python train.py --d_model=320 --init_std_qkv=0.0272 --schedule="wsd"
MLP neurons of a small language model. Each row is named by its layer, matrix (gate and up: input weights) and neuron, and shows model dimensions 160-319. Each number is 128 + 24 x the weight over its row's rms, rounded and kept within 0 to 255. Numbers have three digits each. A neuron's up and down rows have the sign that makes its largest values positive.
A block is one neuron, or neurons of one layer that tend to fire together. After each block is what it responds to, as a language model described it from the Wikipedia text at the highest values.

L15.gate749:131182123145115141160101160095140087166135099152111070104148131159103127123168157071127139135110126154176108106122116075146113078115132144103098153119105133106134082139117128141067150086110116166119134113144107173125155132138127149082122148152122176110141077128105142080166151148107169155124125124149122094115155079094146129130152110113146125128152139169129100137168152133120113072126141113127122117108097133091133134111117148159111111098105077159150123137164126105121109140118149
L15.up749:111142115097116119138163136118193089132150137150115110156149108103124115102088083134093122113129111139129122112159132146157143092117150152122113169121107144098113105119135102123133093151142151120116098164142165147174130139175120145117113135113140142123143100110128136093159124155127115090170116127134104156120109113124120133128115101120134137200111145152158103096112120136107098118126145187144132162077120145122116144141129088104100151127143140137156109082108099113138152139110106
L15.gate766:152162168100144143151099123131115086121104115148111069124143149102136161138166133110134135118078128142142114119124124098104101131101136135120095173155155127135131136123129109191133127104161154144079147103173157097170135120138128102138126106123154141154138139127119170093081113153108132103129113101152102085142164051111155155131140140153119136098139148134139129112131143113122123078143095109102098180160114109118135111105123132107149097127153117149176171132096156050157104142147082
L15.up766:127169148141150132121162128138156116173128127142140134106146109185120149138129148102075096127164106147131175150120148137161109124114128163144100141124116117142109128113132124151143121084109134130123165119129126117094112133123143117140123096083134109103113106104117143085115134136149127084128121122121091124120102123103149120075145092149133087121078135109123142089098122121142156137117081110135139157148107111130113118154166147104108122075162132131127119126129122127148108125090098
Possessive apostrophe, mid-word pieces. Mainly the apostrophe in possessive 's after names and places (Seattle's, Galileo's, George's), plus mid-word pieces inside long or foreign words (Escutcheon, Gauguin, socio-).

L18.gate31:085112150162158097120114094102156145134132075149130107059146134152115119152132123125139143107154118116164139184110152090162110119161099149148152132092129107146143135104101160123114110103131113135137105112167159114161143130129153106101127133104104126125132137114114118137160149133142126125132106133181126145117152119119130155149121075153138175094105142125105100133132169086145133149128150123111103158094082084109127140174177191163135121100107118117148150099121088113156163115107096
L18.up31:110097164134147113070111147121082175132127110110093103130128127135146119130166117118089162128154127134104130122119106117125127109135167095180106119131076100123141143117130128134126070111137137137084133133155172128113179128107146060117109110146119102118113132123115147134139121087138103112139083153142121174162114065103125161113162128152120146147125149131136137084098176144132138105123164101119124139133127114098102108128145146135141158142107121153123125140113130097133138167130129
L18.gate542:104121159150173137108134112072148165117135129158123122083128135142118057099125096111158136110127133112098089136110152105139112156145125114176102109129142116089106152113156141132083131152166112091132077121156117117163143163145125126113094108090097160155114081105097159164177103116141152117102116157112170114132120128128136142150102122119104107158138131155156147118106150143155168152117135148137107140146127116112104144161124116107108141128096128120153123124147123101120146183118119
L18.up542:098084123166130127081205098089092126142144106130139125091115126138132100123146117133126083154148111093142123108114110105171129127169122125122111135090042162078146135116174104152103130122133112101162126146126119118128076133142124106178132162118116097120146133089115150128126108087147141079150081144155157161145137127160124163166117153138091145146091121165108117101070129132131121126115151150143128143117133123133126177146120110129163141129120160119110114113126128092083138153102116
L18.gate611:147119112126135115131102144106153119143138158171163119100141143130116119154118122124164147173066114139130143094123126088116117091114115130159121142163117106129138117144132110138159154121133120138153132130139115111152166078109138147157194084113096165141119146114120106116166125118136160152111100143102118127107147101142120111120114118129094102140130103126172162093103119120165104054151182111112102152120079140101157111127178106175111130100138127129157102152118140119150099175125095
L18.up611:080123118132073101120129100099142118182124090133111132103104110142147099102143088155137201125129119136061112141148090126123079120142109143120169117151127146161104136102172076154148121136142169100124132152091104126083125112115113116146128085142104122123125096135129098142110094100110136159126086120094098122119112107120115104152132144089132191164132121098153144136127114127150149131133121128134135128220137137118113101128124103124124149134131157140151118081163103099142165142097143
L18.gate851:127134151105081122101117113070128150091132102159104131107122128128111123128141116132108148117148132136166116117090172142155107131134163161132079141098113124149147112096094141187145119149137127137166150105118121130146184108110115130158147100093125141106100124128113136123158117117144092134114127131128146099145079103107153161126088081184167166108137119139123141106127152151138155156125158138136104157094103130125146160151134139161147135134111079137127155095152132099160109114135113
L18.up851:129149101139152127105144138086095103186180118102116084149144105168088098137116125106106122114159134121089142070161149121131110119079167082093126131095101138140097091123119154120083105133115111111138140143179116108117111101088139091111087077099178120135072134120115049150131120101133096112113119135115095171145163105110135100137174061154100134091117117164122106168127123132128139116119112170140130167143116147156140119157107113101098118140114137128154104092150101102177138135109127
Possessive apostrophe after nouns. Apostrophes straight after a word, mostly possessive 's on nouns (player's, mother's, song's), also contractions (don't, he's) and hyphens joining compounds (African-American, loop-holes).

L18.gate120:077067151135134126104105186111105130115162132076094139125128158106103133129104089092103123129125111124166089108138163150167065136151104081103097102177095142068137129154113097088139120169178120135127185121150109162104096119139144115120124121096133146111080093149091105128144122127116100134143120178134107135092114135136137129105100113132102136157175131130140098142161148148122088116103153145123114135173115138119150128162173145121142170138081114143157129115146144132111136127136158
L18.up120:110106132133144179169128164118122141144124082145111148098134132153147071158117124133103146116161088117166107110148128093112142171125170108160143126121148150103146130111117137118145112118120172139138147126104100149124155111139119138143133178095124155164144142078152140130131141124174178139095164143126105072090095154150116135101114106130145157073120094128168118123106072128113098181090152090135146158136171103135130110100168130129149135131088166121177084129136108109147121123132151
L18.gate141:133144111164108088106101132104108121118153143122120103138182127117102098160138099140134163117148139139159180101125162094130115148136142142165111132179103139142120109106118119080149116120138107140129126126120102130164121083118134128131157141117064153149117127143080129099148130151149140131161152165161102144116137132137125121168093124153122179124160117123120097115175141155131128137144123139125128173153124092121128141116134131176134110129140104152191134143154106114127112120127136
L18.up141:156120114106138152191126129144078143145079153079126141167135174155075143111132099125125079134115125108086094145155081110155070119150133117100096126122127163116122145165114097133082153102143129134161146167132160165112146138111117109151133130147184130150123081101144111122123096103152062142135123134133101134119129112101170109108096152095188122139165111138116108165120109116147105123107095163118149160119150132149103181117114117125112111151116165121111148130106148121116078121125113
L18.gate445:096146193151096144137128134123152114088109130126132099114147158127137131127086119169150124096122099133169121095110075104099114117137113118076149148173118139137155159119137147142113115103152124145168097126110139135123131119144123084159162080147145120156130101152096123158160106075091154148156106142103119138105129100103131179102157092135141164105139153129145127139089097151143105110149185082103141163126185125141133135154126161132133118148101119134113132149128111124128151148144132
L18.up445:141112137132112146182140124091114098142119124158128106131108119114122166115161137175149129141130143134137157133145111104113155156125172157158117140109120178156151149120120085113111130070142162151130128082110130086095157131130162114135156157157113144089160135128125126103126107123129119120153148130103137115121143144139139142122168098132141147097098149162137157117139108102164110096189176111117123110105134116126116143099118160132133154097103112192100152166145128130121130156118178
L18.gate1122:105116107131128134150117138151147189112060109116118130132163120136134139127105117148174147138174142117163131117121108149088132118138128107130126134117135129116150115127075120145141111126132151152122137135111137145103104103089127086139138130142182114134130117100144129088150121097136110103123181121125101157113132155075131127135139105175163206166123086113107175117160145128119118112112139171136120148169144113197136183164111156125126118094091122149139127156090128127106102126120122
L18.up1122:126093086111220101169102123134112106125164127150172135128133117085140120136132151069110137108073125132145134154162163116129083122106138109120145112093123157082122114163094107122159101111092108123122128139094098129138083148162164153156112133116122122164143135164129086133145091135132152171049158107158110116079106119120116125136140112120104126152084184104109145119107131148120116140109122119128151129135153129135127080124172142139107166142107106131114142123138108106158121113107077
Initial W of names. Word-initial letter pieces, mostly capital W (also H, Mc), starting surnames or first names in cast lists and tables, e.g. Walsh, Wright, Hal.

L3.gate3:141145135163136082119058129093168078097125111110129125099148075110108115135165168111128127109134139115125110135106119117123136135130142139159164138147127137142148140121122133173101103119076135124152131123146146113127132106123116132140145078107131113122150151106126106176109105108109156159138123130129139164195142092091125170165126137173138107097119139104124139172140153096179137155083152103119128127089143080131132160122104081162099126133136104114124158103137104103118136113127105
L3.up3:083144101093160075167161110199139130144164127176131167100135112144132138121137117152170128091124175132128138125121096164132108118123115129124148114157168125113132091145129143131127090121129144107130084137105168126101188116122092111128149137125166118111128107148146110120045129128131128118129135086159147151111132083080143124073138127093144106112134146138139147141110133127135138172133079167161126130110112122118098142171155122067083102115122086155139147087109152085119090123113110
L3.gate226:174164131117114118084115145122131171116143144132139129092183099159115151125098165126104163159167130135146172139116162123112101150141089133110100137146078177139135131096108103109086140146118138124118129126123155144129179145089127110055161098138129129212096162103139113105141108114106136129133130124122105142133127114140148155116132103127160157111146115137123093124122125086133115134146162097141159130116148153170127150162132131141141112137075134140105122138132139117088129112093139
L3.up226:093118153077130112093090072099156148139136122129127107171140146128102152155129127133125176117109140097136157150153128157098134103132175120116143135119110144149131134102137148126123128144111145103131201097155100121136107190121121141114099077145086147129114130132097112180130164122108161152126120134127120146099138123131138137137090144088106142136102150133121149088108146136155141137148134156176145093070140147105144067096135132185156124128121101126127136092155153156113182167154103
L3.gate258:141166135156124112123111162110105113168143159118098141108149128102122120075136169120131084145161134102135117139095105186146095126129123111115159131126120164125152098135132132135125115080168156124142086124093147126077131087115096075168148136123112156147138123135129155135075169094129093127109135129102094116121134165138125126118117119137200118142172113121147095213132129117144079093122107154145131116139158127110147115158096089145116109130084114118140128147129174113116081098142109
L3.up258:132132117128156131125163137135111141112141110150103149163149121153128120155128116142162117159173144099128135158133095147159153112126135136115141126103120105156173094136075135122142131155107085148122110150125178146129065158176132174140123156095124124117134104148115130111110172109101124119155152146164139097114141137140134101148136122117135114074109139140149134174109114095185144171125140135101148155142126147173145155091151113112083100185116118136114119114101089121148158112146101
L3.gate527:114129123147111154136090115111103131154034163147143118124135095149122145089129098108141127137171129108127171112150163139169132134119092112142122131148144114109121163111112122142141130168103121120107096140159111145145124153158132119111153144153138142134155123122071091148130108119129113119145151137120149138090102126126095142143135119087089130141088115130115117090127146152152112126145134189077102165079134088119115187073122127106118146114185139143125139168126128095102079088082125
L3.up527:128137110104137131096105145118144114142131101144078136124091130153101082117142095111158134086143131158116142129112151111131109131139142130130106143122094138125125098098135117170107150158118134116132135165140114126115150098087142067117128120138135180144111099105144154171121094125115167112141102149105122131116124122151124117167083135112127124109114124157124133112130159112121120104144086145102170160130107159109123118143143157136130119159111143133138111179115115135107185115131107
L3.gate800:124133080108141129133148095116139155126124135117162127105091155121101070138106145152115156131150180138127137140130092132083163123148123148158126118138092178152111111132141162096144109118154093130084126147153126134165141100121129159139113153087103090159126118087142120093119114182116119142176157143095098150137140132136144139114111113141131109121126174137103081165147139092086131176103168153125163154134114116152138136142145113147125137115125118135125148182162078135095116093095157
L3.up800:114132136105119179061150152084098150149106093088161117148144143101110114121130138143105105121084145101116117115114152173094116148143119081137123116122116160173128160139123111129133114164096136138112151127146100175106072157122144106115151093116106120103135105107108076165118106116125128142158143116151118109071150086146120133129114107142154190081125133106161121124137168146141120079102171114114126127115110125092113152148106181157164112176145129112141107190152124134130142143073099
L3.gate983:108104110113139154138165133116138147110113132097125160196122100146145105120150155138122161070116104107099184096148158114125157152120129119119167136109121140123157149127124083116105108143107123130167153134127132109136138097160093158133137156150111171140151142145159101155138048164147131118152163128118156114103143147113114148117141193102108149104140125099146185133141110135134116155099157151135101136124093100123110146102161104135121139121167085115105103106110133163161106094145166
L3.up983:158100110128106069139111117114118130110146137129116146114167148135090129130143112090123145092140136127105126118127138111121126133150111099092090127127133081111114154138070145151113164109186110123109106160145105121143099122135131136155175124085091164121170046141130110103122142122147136091154112148165095131102111133167118102138151114119133129161094126149098158149176156127150104128155067150157164178053135158129139163146154113099144132107156111131161155167123176096138116112105158
L3.gate1153:091115085108130093162146152104156112112112101134108153154133064146111147150166163071124116155119149149135117135123093124099076133118120163123107151072152105148126145134160126125145193120136153157105113165102147145082126154108157170137177123110094133149126132153124136098142096126175094113102128135163142154159181092103154143153125108104100109146134120160115097095079143121147124143110071137146140120163124121107121132149087132125092125116110095115130110140151157122151122104148093
L3.up1153:078148130126131061156137137149150115150162133132104139112157107151124086156127125164133111110123111131103131122147135143148115114105124163082132127137181140155148093151089129128113168105132150131115136171137121097104165166164151145138140118172107133132149160179179135160109157157106094134069121142124153146133115134122137132191100123130144101098099132090100149118140082148156113185167120114133124135174114155125124150160115128146122101132184115144152137131135123114086141123142149
L3.gate1227:128091124087084135110104126101135115170146090140118114125104141160105089131126117111102116124071104148093130121154138136126130148139102161149095120123082137124115113148091158142103148159122095144141095143120133169173134141079156110084108132142121101113101142135115127120152116111129085171156103130099127149111123146172130094166132139100148180104108104128156154135145102087115155102179150069142133120120132096115132128125115110110094140129192154113166115145100099119114151123124139
L3.up1227:149122111135138145125135156145160158122099176140152121159143135106123123171124167095121145120115084158135153111174102160118133100082111179135128144147082091136109134116135150093091145152133089123156185104153148117135097095144163158118115097177146129139081073118137119071115107117129145097084122113112138121114152100137186165148106112133107140172113126163123133094119141127121123137104112136088118100112136121099142141160134151155158108110130143120142127130141138099126155131145064
Headings and word-start fragments. Closing == or === marks after Wikipedia section headings, and opening word fragments, chiefly po in poem, poor, poet, podiums.

L3.gate166:127135100121140164139109130130191167121173119114159117174152149119147118151106119165096140113163142106108111114118097099144136110077132141130123122144126114153139153106141150167111135091141123093141086126129117128123086144178101145136182103073123133163150147114091119126139113121140161103103150111085146088147112130123138110150131155151129110101134088101171120128154108186122134095140076110097130117127084132128119109103149160152157118135113147121093119097123098090135101150150152
L3.up166:142140110122100141128128110106118153067164112137110164114080141097189123120146114104122122100131132129099122092131099112106131140081093117122116141166134115162146098109179178163131117137136137136123111089114099115128125123140111103181133114119109124125140086112087127133129101138149117146136137113115159157123124148110122062108151122079142153152164101125148092174157144161093142156080080078144119129105130114140119162111120115138128145101106094136144118111114163107094098133133137
L3.gate359:114144111147152110128109160151106089128092112144164133142126135151071120147148117090130167152115154132175152102141183120100117092139091142140122157132143148120154136104162127148096136130127162150123106131116125131122118173143100103094089123157109151101155141189062130134137120160128139118152146146116156125105093117119153121121109130140086124141177115129150127132107129117136128173150104124098130144113117078096151101121106147090161140125141116141090146153159131076146166137120154
L3.up359:100106126108168120125091123093057099147146109183143143129107132161123113118093099163121124110155121126131131109145129131157093123089121174127157132130171149088119113093086076119083159092151150121139151108153147124105129119156110126146112129140124127103181139133082105152143119155095100193116135119137147148115087141126164133152115153123063121152142141155146112100155134154131163184130111135117153125139139085117130122140131124140101125123122138118117129144146139127159135138097124
L3.gate556:113116136127129121120106073107106103091130152139140153108154125173120149066119183125168076098160143152121147123078107087126124193100122098149158136120130130150153100137156165139137135147139112144138104183099156097129091145125130113123174132143133129155132132132099119121121095109089136106096141140089121136114123125132092121139132132124079120134187178143126128080104113131110122113081103129116130121142107109192120128118125136108093150101125110123104112108132131092145145143161108
L3.up556:136181117154106092129196127148173119093167134103101135132101136094109103130161165089107093140077130128128113109116098108119120145069081145156133171082140139109149104150140114119130094134113126114116106135146126118097139140095163130141103120109142090100134102157126159148118123164162115137141090145136156122121113135131124147134104128141118138081146116158115165086110120109100138120046173108114148151132119109149092092133131134108152128119160131159107119085122102076136099122103141
L3.gate580:170155105143136166172143127156115112100121120138141150167133119155111134131149102132107103120152136153103130099147144076130106164135106132100143108129117109120127114128163126122136080114115176104167122108072086082158128135177178121069085083123130125126166133102104125122127091133136182131109150096128151109145122165114130109105108133122109151135133124125137164094102115163100149187122133141100171166152127104116133102093100140102127132099102147127158119088141139081157138149106092
L3.up580:147146123115153130114133132132105104120115108151095124067141118130155202096085100153127123142170121131128153114143183122155090185104132067135120124116144085123147120155143123123100131119118151125162130149143164095092176139119141114123090149105106118148149174144109101118142136147117165124126101133123141125153096137141124144135107118118110126154139179084113126126126111168127103132154140092160155166150071126145116096092154139126120127114123117128081127127136209142126129176118119
L3.gate594:109173116121130146143090114162127112122110112123175155133083141142078134166100100130101135117151129144100151140099151146103114105119134134120138142127177152132124103136119166129118163147135133107092115145124139103112180069135161175157125135127118112142109153104160133120126146119113094096150116125142131124138133126141122122143123107104142125151093140137206109173127118106155136124149109128099071145136109127136155122113126096173107157147121147140105166065128126113120145122131143
L3.up594:166122145123142125136129112105108138139132138126112102134175139139140105141173152138148089158090096113148134149122136098096120116161117086111120089144071106096101094152151140089117137127104101133092120136145121143139079140148129138158073149135196089121123131097123121141118158126130115122123174115161156096204115113114074155070154102160145118136145146151138163182092146086136163098124146094171101140132084105130108156144169121129143136084088126127117122104149164129134153100160128
L3.gate747:152122089157144128149120172127151148147125122130137118179106153121096134118147121127141170137126174094174101146108179154136111112155133147104089117170148092157092119134135151152077173134088158131122158127128124148110157153164147145094154137112142127087146079112143111139114152133079109128158156113116111128134161131130138097103111152157127162151148126112106157175104138119110109169138174133123149137133123155143090140131100082097146148157130126111119144153104113129124158178129082
L3.up747:132126115111145065142119117139141094139128138127106088067096140120159128112141134128115169114154150167152135085152104142161135114101140148124153164143156108139102117153128106094103141077096087133149146086124121168146144125152140145121177115129105108141120114116128101144175092130164130166104114095174149156152111116112121126081121097078112082092110113129135128127129120082138102119138182118192139116091117137107116125150154137109126088114125117136123139186103155084093137109139115
L3.gate1224:140107114154136127146123125130118147114150123171159163141104143122124100102105117130133099068068172154130119153093116159153104124173133119108155156155094130161114103098097107087141152086132121136141147112139115077065146122120129134081146124152105134126125145136134114124138127099112125115122131103138138142188132124084149126157117144113131133146148116131133149146087130115117130125183090110129136109150155121115109147164169156104134123159125128142140133142141119157144120136086151
L3.up1224:074153121160086113144112141125153166099141141120138130088128113056133133155148098123075064106133138107131178097152119157134182109134114100157128144137115148116158146129160155179095147118113157122164129117138113135159117162141156123107165136060106143105121139142137146123140165098154101132128138097163103142154116166162145147141133135102123140110076115132125144089123104105141149100087089134129151118155120098147157124109123117118152105117148119125093130113148103108099135100103165
L3.gate1268:072097111179123148125140110135144130124178105097144097100127122095151133127151144125153117125135124166176133116139149167139152147116117106120138163137124125127128088145162134129118169143077138093069111168120096144146127150120163126083136124153133108122178128122114154070122098134128105112136153100164133100153148158115142125127154118161128179107111098146130142127139091109115139098144100097153152139148171083204095126151139089175133107151149126148139124137132150147104085157145141
L3.up1268:105136091160129125138130145139138096152149112137147130138112156142152148107129084188126156176117200138182112104152095129149123117145112122163122109122132130148125135143120120130106131150144108125121147184100134098148111163091157116097119190109094122130174167152136101139172094121131105136077136142135132208142088152138146126091144119144089162149123125147117131121132142111106110091157128117109120118104174122123100091135103100148087145102148146118113136169156107115135147169124145
Possessive apostrophe, word fragments. Mostly the apostrophe of possessive 's after nouns and names (Earth's, McGee's, Men's); also mid-word th and st pieces (Perth, Kavitha, stake).

L15.gate957:116104133142113085107116119120157137115094147163106119095096147142113137143100113160119147105146122173115103163098137127072177134171098122146145119155109101117133080148129137106147129091167126154108110100112086177125135110125142090123141128130132135139103108130123130132119103142108122164126089141141109107123166100125133120153073126125131129169106121088144114149117157148153111141131126128095099114169132098106121064064109123163159153108153137151097127181181083117091120168158139
L15.up957:136126131159106137108134079144102155113134110120157126131130126142160140110091117094170132150111134146145068114090121158118114139103113130122129102165108117105086105112172139139109133115152104125152147158134127126112104161146143073136084107131142097101123126134112093126116146149146133143106104149149160131144119105155144144140106163113095133155086067164109142099077131110133152175154072125114120082140093102125125095116091117141148147111156121114135117119182138138133051142160096
L15.gate1278:092129158127138159084112151165108157136114141113140066144120116115120120159146160114153116085127111114146101136094122112081133133106123129134144143179075156132143094160128127156113122152131102156152120184147146125166126122051143092130116147113106122093122096142145118141135130128103099087138112162119117118127128114114130154153115099117123155146153127147163135118136147118110117096149141138127051153159098129169196123168159132153173096146123165155176139133120112106135145160150119
L15.up1278:139144107153134146135102120070149147137113143127139138128124097137086138086097148095150130121100161123107139115162189153130152124163130147108123128152083113155124132176128098096156143134131148121135173126134064083167099101109095128105159089176141148187081109123092116121117147108158122158108152133155113139120156139112062108129120154129120142161135114152165117129108152133137105140134134132106159158143096101128094162085140164132137132142068101164130152159128095128180111123089138
Section heading closers. Closing == or === of Wikipedia section headings such as History, Background or Early life, plus colons introducing lists or tables.

L18.gate224:095134135117123112086091137166123153110067099141131084129162120168118128143095142108127156169066121142118147134137124114139146128133136120123082104131123125133112141143114129112114120107140123141116134131107126157172120137076120100104133099090110096163106126136147141120153132081146133107104113151100084084136120147143135135116108151166130164117150101173133162138123140105126138106139174151131090143167094104161164131125168174166129111144124172116084108106118092085156113160149105
L18.up224:098152132104101116112105128144113157127126153123090105129122103102120101126151156108150111163096146148138166159124152115103130152158152100114164123153138142157123156157158147133144106110154158122135147137110120146114132116115114095141119101131124122169118142150091145126137098054089131147146152115094114138124138178112099146052151157119129149106108120198141164117151128098132116116133122151086122108164116094177084151121106162135109090105144222147121112095187099143150150161111109
L18.gate346:126160141123120121133120133099132154129128100156208106135152154107160143155092154136119134112134165067158174115136106111111174166123107076123148171150148152108120101164101125132136137147149157133171135142159128110135127117108157141156150120076118105130125129143112088111123126152127086143157131135102116105109106145109131146142129106114117156117162104095132134120174116094173169140136145124137139117133149149118125137114100105141122115097113148137089177178125125129148142133139123
L18.up346:095164126085144142111165115088138109125159125095113149159110185111132097138090105131128157137132068108100120141142153138108118106126135150099158151160108135125155090112129102129163127123154115143129123161170162124144112154133127109157107084077143124101123119123126116158146096125134118151093090109161114143106170123109107143125145157143140149139137146136144195160073094143099134122125126114107123130132128185118135110158112088179149136076097143133145113123106178126125122108141136
L18.gate618:117151131107123114136105138126179160127141129127159076120158128126139125175093086086129171145172125113094161118100054069163132134125098145129113130136145115151116112133106104176122158079132157179100122138141158155132123144094102109146127119105107150126130092136128119151107135108114117119109149141165111093115137120111146142133106179085145139147138119145134159140139122147146139101153113127140063166137129102144147130128124138149157106102120138141151107144126113088160132175132146
L18.up618:115120106128123099127137153135146117128110163120150132097122134105116077132106137116155137137149155112118147104150114072157130144116145142142191123136118077125063105123174169121138148123131179144093097122129142125134089144156149124208133169119118163144117100154102167165138127108106096139139136115122125095115135125104162155117131109081102142119118141194171133116082107168067129100133116118089112168104113153109102170122109165123148112087124141143125143160112118115120125127109124
L18.gate705:080115119129099071111125160110108127145098119125185129117162101169174135161145119088161136090122096115150152152080144125097122105105133119151115141124104125137148154126132067155139115093105138148129100134093126113155123138138166136120164102126125127157088122099105129124126084120097097156122124104137130104136146156125077141175103124120144133152151118145074151142128128081114174117116152128132105127149145076143145149145123153125177123138131150142124154113121115118135109159080130
L18.up705:157138112152141080108145158155149119128138097176132086174145157089136110146131133091143138084166143171099166119104124127124142109114113125107158108098197091146145120136124113124135105084145158140139137148154109158100135153134065170089108138106064122158129137127066132107113112138136132135118148111110151100116165146119137117160101126118132146138133117121133134163145154138130172152118096106147123121109143141178127134091127149173154106101080161136149130093108105159147151139178199
Heading closers, word middles. Closing == or === markers of Wikipedia section headings (Career, Geography, Discography), and middle fragments of split words such as in-sur-ance, ann-ivers-ary, in-struc-tion.

L3.gate26:083149102121095112144107105105108082150168169140138150132124167107119104152125157138134087148118122134141100114147111128105156154097171183129143134141122155102104125152137082114117155146183120123166168094144129105088159156111130098143141116111150112189134124123136147135088107157124117132134170159131100145113104145141099144168109092153112160143147129095142095127113175119104167122123095108092095140154124140148103109135097132151148092100157092124149132136144154122116136110090149
L3.up26:116152088139103099109119147123098124211103097160147116129113148122087121170094119154139145152132139080120069128122097149093141107109158153171141101123102161078131121096143083111111138174107117160165116118149090136130139087132147112125099132137109123172119145115061082153110158136113158108109146139135123126143154118124122136142100139178085132138138145176142088142109111104137140105110107128123159118140143143144160119162135143136147119121131110122108123127131116146143123133121126
L3.gate212:108120174139131193139107151141117118093123139130177101124143103145099125154117175130074112078070126114097137151151143101114095115156078166126139135120124157139173121130125099121131132151122106124117136126103127105144127130103143100121125101121108087152188132127151126149127141119106133118142148123133079144155115096150145117149138130134193126141123126139162089161152141135143134099147126164129126153152149120118157130114121118125129092108137100133130145156078130088141113133146179
L3.up212:143154143151118166117121131110147152084137121121131110127169155145139140127133136139135100109119129126080174146130126110114114114160109115120125159121139163097077139155135139135163162128096067133125150121099096118084114117126127138138096115105103106163131115137179149145136141097145123142153099086148108110164121139148145112162139110128137107138163114166145131126130142165159146102133145124170133145159156146126147118143126154131152117123101074111096139118080181086110131097133175
L3.gate267:130112158159131110119126131142116121118152115113129161149124100097131092122158121153139163145175135128161099124143140127161108107150115102138129089138113175114150146144114102137164138137190138158136098129101150129165126091131137197137100127103150129074142089126111123156141176113130118124141123145128159110119123100100139142090122156109116183134121172126133160180135156094157114095118122119143132129150136165172140149176175107127130136138105132121137149157152107190107095147112136
L3.up267:139155112150141143135141173146120113134128085093125117098092083132128130072114086184138163130169118164126142123137115144123157118097112116126183126107130113091139138110160165113114140106132094148140111155158152107190118107169127124141106132131158173119143106150146126133146151124097105112118164166157139112150117152115162107068143155097126142153134094142126144117084185122168149149139093130168148129147134129148122130132170154130110151084102132126123157155147125127095112135132102
L3.gate519:169156164168082136172107129127134096087073110125126143111169115083153158124129154160132117126166099097134126140130115112118153123179134111145146125144193168110120144129130151148119167181100088125106146101084099070098138121142132134121133136116139162133085086171077113172097115130155125133145140120159125140131137110135141120142138095131157131130134154098086104145168109136138081142141157093094147127116122106137138092132108105099151133161103123115116094158125133143147157098144133
L3.up519:152096150138157120102126127099134178079098096094126106110129135142132150131135140177116109120131145130118142140150130139096149094139137142120103127085143114117064094151111119139180133093113170116121145126138133103148118127165130111105156145125145127123125144134151101122150136139143123147139140135111119167112157145084124158141131180173082140059129153106140155115100153127145115143122133117111124121089129092136141077135154140150100080102121109159132141118096146102126107107133144
L3.gate536:102136122123097113135154140089141101147144172143121132119121158114122114126143063179137119103132106164120152131168145114142131096151180087156115095104158123095135144124101125114158075143114117109111192108124092157128139109074171063123122168115144112095124134129113096093131119133122119114141123100151140114149107134140148095095082087083152152120160119131113140119132109104126155139075140114088179139114131117098102108121146136144136152130135155131140123099146133122112158143153137
L3.up536:087143134147113110097071135145116159125145141108141093104178117165108154139120180143172107128123078152145143141132154136134095112124107112150152140115114141122132119115174127118136107145119108147147093128131107182105099082126134104134120191142165145116115120151137192139099111105129094148137120111126086115102110092103139113096116127056132140134175154089162136107107053125105153097120115127141113112084105105115125098121108126113172160133152124126102124120100122176142145141132100
L3.gate1076:138149103133112170111128131199130110129141137049145122132145173113116099129135137108136100189147149161138158151130155100062126128124157121124144163147165100117131141093181153141126130129137109115092141152161144141133131138132101121148093105161175158120147102109145096122094130137116131149167154101127113125171134101127172087109115118116132158124096140127129144115107115149156135138118139150108111109140139122100135110094137116176099102141112125129168093137161164075173097143102138
L3.up1076:039090118139098134120141127108142086144110146145132116153125124130118115127156138188151124152155126158151095130126176107147107139112123130118094133098130151145145110146145128144148158091147115124124112176128134149128122091133126119146155120125139148121131101108177146172087158143138151151113124148113133179154127086129088126099118123164174093113118090149100118108123117154168121126109137168149132146115105113116131095110143155102120102163135201131143143159111137101138111168123128
L3.gate1107:149140150094144152124152094158115149136136098147112146164185106181158097130126100128110112156114105097125171094077116143152161134133153095160146101158098108156089104089166177117141120161115116136135133144114140120124156129145136125179124090117090105100114117132109149101114116154141157155118136111106116108186116157149125135113158161127134117124140109161145127116091098144155159143143133107119145126144117142137099097096153105151150173110146143130135134115105125133128116098146129
L3.up1107:153129152129146095134171120123129086204149113170121115132139102094110108140128112128111140131121107154115122120149179146120148145178151166132117105141136157140128119144151079124174144127131173137158129190135099195112113148103152137103151101151110108138129095122100112111119161135157150094183116137170127135149092135153121109148118084139149105129108116128133119137136098107028145172136097139154125158166139122147092154115121099106127132127097147133098103146162139122116111098109149
L3.gate1193:145132090161148165128103115131133193134095109128116114132118155132120146109158108152150157160120148156112119107174141133112151185120112110113098203136102128119164146142116146119122102156125142139107142102116059143146112148127177089128107124128159127103162123157135100085109167108153143119107132132119117103149122102119072100133162120092119125124149115081159121122119123164097160154139133091148110111167132158137135141107114131097124081122133142135088112132142126150184114142093149
L3.up1193:142172127091134121119101152083096088127134164177120137132152149137097105164154044114082157145165084129102097156163150143151103130156092120140072113148130108139126139135156159125109140132101161135110160124105127182163139140077115160141158126114120141133108113119142135110117160135130117152154119141097157167164121118147107181158100136087129142131112140146119136165139134110155128146178128143111160142120115118101099143135150121133143146092125144134139123118116125102125093129112147
Word-initial capital T/W. Capital T or W as the first piece of a split proper noun or acronym, such as Toulouse, Tobago, Wang, WEVD, TextMate, plus dec in decorated.